{"num_hidden_layers": 14, "norm_place": "pre", "qk_norm": false, "bias": "none", "beta1": 0.95, "warmup_steps": 200}
MLP neurons of a small language model. Each row is named by its layer, matrix (gate and up: input weights) and neuron, and shows model dimensions 48-143. Each number is 50 + 10 x the weight over its row's rms, rounded and kept within 0 to 99. A neuron's up and down rows have the sign that makes its largest values positive.
After each neuron's rows, "fires in" lists the words (lower case) most often at its 100 highest values on Wikipedia text that the model never trained on.

L7.gate423:42 49 56 41 55 54 49 55 57 42 63 28 58 38 38 64 53 48 54 36 45 44 46 41 67 46 46 58 35 60 68 62 64 60 59 51 31 43 51 42 54 47 56 57 49 42 51 51 73 50 46 55 40 52 51 40 64 39 52 59 51 43 51 51 57 47 39 46 54 63 46 58 58 46 34 61 31 47 51 54 39 39 38 41 53 53 38 49 32 37 54 43 61 29 55 54
L7.up423:57 51 48 46 50 38 54 69 57 53 61 39 51 50 50 47 53 40 48 34 54 40 34 57 45 44 35 47 52 54 65 43 60 56 46 54 49 73 50 49 48 51 54 51 52 52 52 50 67 50 40 41 61 61 51 44 49 46 36 59 64 33 65 56 38 69 48 44 51 51 35 62 39 66 53 38 59 62 36 56 50 50 54 56 55 52 52 37 46 57 61 39 64 36 48 49
fires in: "of", "laboratory", "birmingham", "chemical"

L4.gate766:55 58 50 47 40 63 57 30 50 57 45 58 55 41 50 37 45 57 47 65 48 53 54 46 40 61 45 47 40 52 65 54 58 51 33 52 38 75 53 64 47 43 46 56 43 44 41 38 63 56 39 56 61 50 57 34 40 53 46 38 50 63 40 53 49 46 43 60 62 53 68 49 48 53 40 62 30 41 56 47 39 47 49 43 51 65 49 51 47 62 50 72 57 40 62 57
L4.up766:63 44 51 41 42 62 58 58 54 52 43 51 61 49 45 33 38 45 55 47 45 70 66 36 51 52 34 54 48 40 50 53 45 46 41 40 57 64 57 51 55 51 43 39 59 58 38 65 55 55 47 61 60 64 53 41 48 55 69 42 38 42 47 33 74 54 61 71 55 36 59 53 52 42 42 70 37 52 43 57 55 52 49 67 61 49 27 46 56 63 44 76 55 45 43 38
fires in: "took", "ten", "came", "takes", "taking", "taken"

L2.gate638:56 62 66 55 48 55 49 69 49 61 56 56 50 40 60 52 66 61 40 51 50 51 44 57 44 43 47 44 55 35 44 54 29 51 35 44 48 47 70 41 47 58 61 57 50 42 54 43 47 63 63 49 53 39 45 57 53 53 57 59 48 39 59 51 31 48 56 43 50 68 58 49 34 44 25 60 47 47 49 45 41 50 48 58 48 73 61 59 54 51 53 60 40 52 35 58
L2.up638:34 62 55 68 55 52 52 49 28 58 51 52 59 58 41 45 51 56 61 39 40 55 57 57 57 35 66 64 50 43 36 35 40 49 45 32 54 42 42 44 35 34 26 49 35 55 47 42 47 66 54 53 44 49 40 23 46 55 45 64 48 42 67 55 36 49 40 52 56 43 57 50 72 39 71 50 60 49 48 57 54 36 49 52 52 62 48 55 44 66 42 49 29 58 65 46
fires in: "written", "artist", "article", "art", "writer", "station"

L5.gate32:52 58 46 46 66 52 36 40 56 53 43 64 45 53 36 74 50 67 50 57 54 38 57 47 53 48 53 50 47 51 24 46 60 48 50 62 61 49 40 42 34 63 50 58 46 49 63 44 53 45 38 38 52 48 36 55 61 50 61 54 53 54 46 42 49 61 51 51 60 48 53 34 67 57 44 38 50 53 63 45 49 39 41 71 46 59 34 52 36 55 46 33 29 68 45 50
L5.up32:40 54 56 42 45 40 58 53 49 57 73 44 50 77 39 64 64 41 57 51 50 51 42 33 31 52 60 41 36 58 28 45 36 39 30 41 37 55 46 47 39 44 41 41 45 54 42 49 42 60 59 42 36 68 53 44 51 49 51 54 55 53 51 46 57 51 75 57 42 68 24 29 55 40 52 58 50 60 61 48 57 56 48 69 67 51 49 35 44 43 46 40 49 44 41 46
fires in: "be", "budget"

L9.gate208:45 36 42 58 48 58 90 58 55 46 57 41 57 40 41 46 44 29 51 64 58 40 67 60 42 42 45 46 65 45 65 46 47 54 44 58 35 38 49 41 44 19 56 61 54 36 33 56 60 27 39 57 49 42 44 48 65 49 49 56 60 58 58 30 61 36 49 54 44 72 40 53 48 51 50 63 76 50 50 61 52 69 54 69 54 49 37 55 38 52 52 51 53 57 54 43
L9.up208:52 60 48 51 43 58 65 53 39 46 50 56 72 46 59 58 57 34 50 50 51 39 54 50 43 56 60 57 57 42 40 47 53 54 56 66 51 55 46 50 34 49 70 78 38 43 57 50 40 34 38 37 50 51 40 47 51 59 37 44 47 38 56 49 39 45 44 59 44 54 52 42 51 51 17 53 52 46 53 44 58 42 59 54 52 32 51 43 49 49 53 43 51 49 52 44
fires in: "the", "theatre", "jaguars"

L7.gate336:35 46 60 51 54 47 50 44 55 54 55 35 61 52 56 32 36 63 54 52 42 44 56 49 55 56 50 44 44 53 61 52 59 40 58 50 52 52 59 50 34 44 45 43 55 59 48 42 32 49 54 55 73 58 55 37 50 49 57 51 50 51 35 53 50 43 61 29 52 51 53 30 45 31 48 56 56 45 47 46 45 30 43 68 40 48 60 57 37 59 62 29 57 53 32 39
L7.up336:53 47 49 52 63 48 53 43 47 66 54 54 38 46 56 51 53 62 48 61 44 28 63 49 46 48 44 48 57 64 49 43 59 44 51 51 53 51 57 50 50 67 43 54 43 53 68 51 52 45 41 48 58 45 56 67 60 56 60 48 65 54 64 51 45 48 52 49 39 61 34 54 51 71 64 36 63 47 62 57 60 37 53 66 54 56 61 51 40 55 73 31 38 59 54 41
fires in: "that", "who", "viii", "which", "iii", "what"

L2.gate790:52 39 46 59 34 50 45 38 50 46 51 58 61 52 44 67 48 42 59 47 45 56 46 63 66 49 42 60 72 53 67 46 47 58 52 61 48 49 31 43 53 32 45 67 50 53 52 41 61 54 47 52 54 44 39 50 53 54 59 43 48 40 46 50 44 49 45 55 60 71 42 53 40 62 50 56 46 44 56 62 50 63 46 31 56 64 52 70 46 60 59 49 56 57 60 61
L2.up790:46 45 50 51 40 41 48 47 54 43 62 43 53 50 49 62 57 48 49 48 62 55 39 39 48 52 50 47 55 33 59 45 51 53 60 62 41 46 34 60 55 57 53 60 51 60 47 37 48 46 37 47 58 46 57 50 61 65 33 36 54 44 28 52 54 50 54 55 73 44 44 40 50 53 43 52 47 54 49 49 50 69 52 62 53 39 50 55 67 51 63 41 48 41 61 26
fires in: "according", "courts", "castle", "cast", "cost", "cultural"

L2.gate348:42 57 67 43 47 42 36 67 69 46 49 62 49 47 50 61 37 50 38 54 51 48 53 43 47 40 41 51 45 47 45 42 45 35 49 44 52 58 68 37 48 62 47 61 48 42 57 51 57 42 54 47 36 42 44 52 56 30 54 40 50 47 63 66 47 30 41 66 49 46 37 46 47 50 40 40 57 63 39 54 36 53 41 53 68 48 47 60 36 50 56 57 64 55 57 61
L2.up348:54 51 71 45 46 39 52 56 57 50 37 56 19 54 55 50 50 65 51 59 58 49 59 46 47 50 66 50 39 60 41 46 39 43 48 50 50 59 60 22 36 54 53 51 34 54 49 63 65 49 48 56 31 55 62 49 48 23 35 60 54 52 52 59 28 52 33 60 57 43 41 69 40 55 56 39 51 48 49 60 37 47 57 49 58 60 42 34 47 49 63 47 65 58 41 62
fires in: "spain", "japanese", "italy", "european", "australia", "s"

L5.gate701:68 43 47 53 46 44 32 67 59 68 63 50 64 42 43 43 35 58 71 46 57 30 53 29 58 47 59 35 62 57 60 58 54 46 47 61 40 59 47 60 47 35 47 61 68 43 56 48 70 54 42 41 43 44 52 54 57 27 38 22 60 47 46 45 55 38 38 41 32 56 56 46 29 39 42 53 43 48 28 52 51 49 43 50 53 51 55 48 61 48 42 49 41 44 44 45
L5.up701:28 47 41 56 47 53 43 46 46 50 45 61 62 33 46 38 39 44 62 59 35 65 37 36 23 54 58 53 45 60 56 43 45 39 47 33 49 49 53 51 37 42 34 42 46 48 51 46 51 47 33 47 45 72 32 41 57 46 59 52 36 56 57 47 32 42 71 39 65 44 68 53 56 46 46 31 34 42 56 67 54 46 72 45 32 43 54 49 54 53 57 50 26 50 52 51
fires in: "washington", "website", "year", "months", "week", "worth"

L9.gate459:46 53 35 56 50 45 43 45 59 36 53 55 51 66 50 61 47 49 64 44 46 51 70 66 57 57 55 47 59 46 45 48 47 38 58 38 62 43 52 80 60 55 39 52 59 48 42 58 61 55 32 57 32 56 45 55 41 54 54 60 47 48 50 60 41 47 39 38 27 70 62 36 76 59 26 35 48 34 45 48 53 60 44 31 66 38 34 29 51 58 56 72 69 42 50 59
L9.up459:35 43 58 51 48 52 50 51 55 58 63 46 46 43 61 68 54 38 37 49 44 49 39 53 48 50 51 31 56 45 45 59 44 51 45 53 41 59 48 34 56 53 31 51 55 68 54 46 51 51 33 44 55 61 48 40 57 33 47 42 54 61 54 45 51 55 56 53 35 32 49 52 36 49 66 38 44 41 68 64 45 47 59 46 50 50 64 75 58 38 41 39 40 40 58 55
fires in: "for", "force", "forces", "foreign", "forest"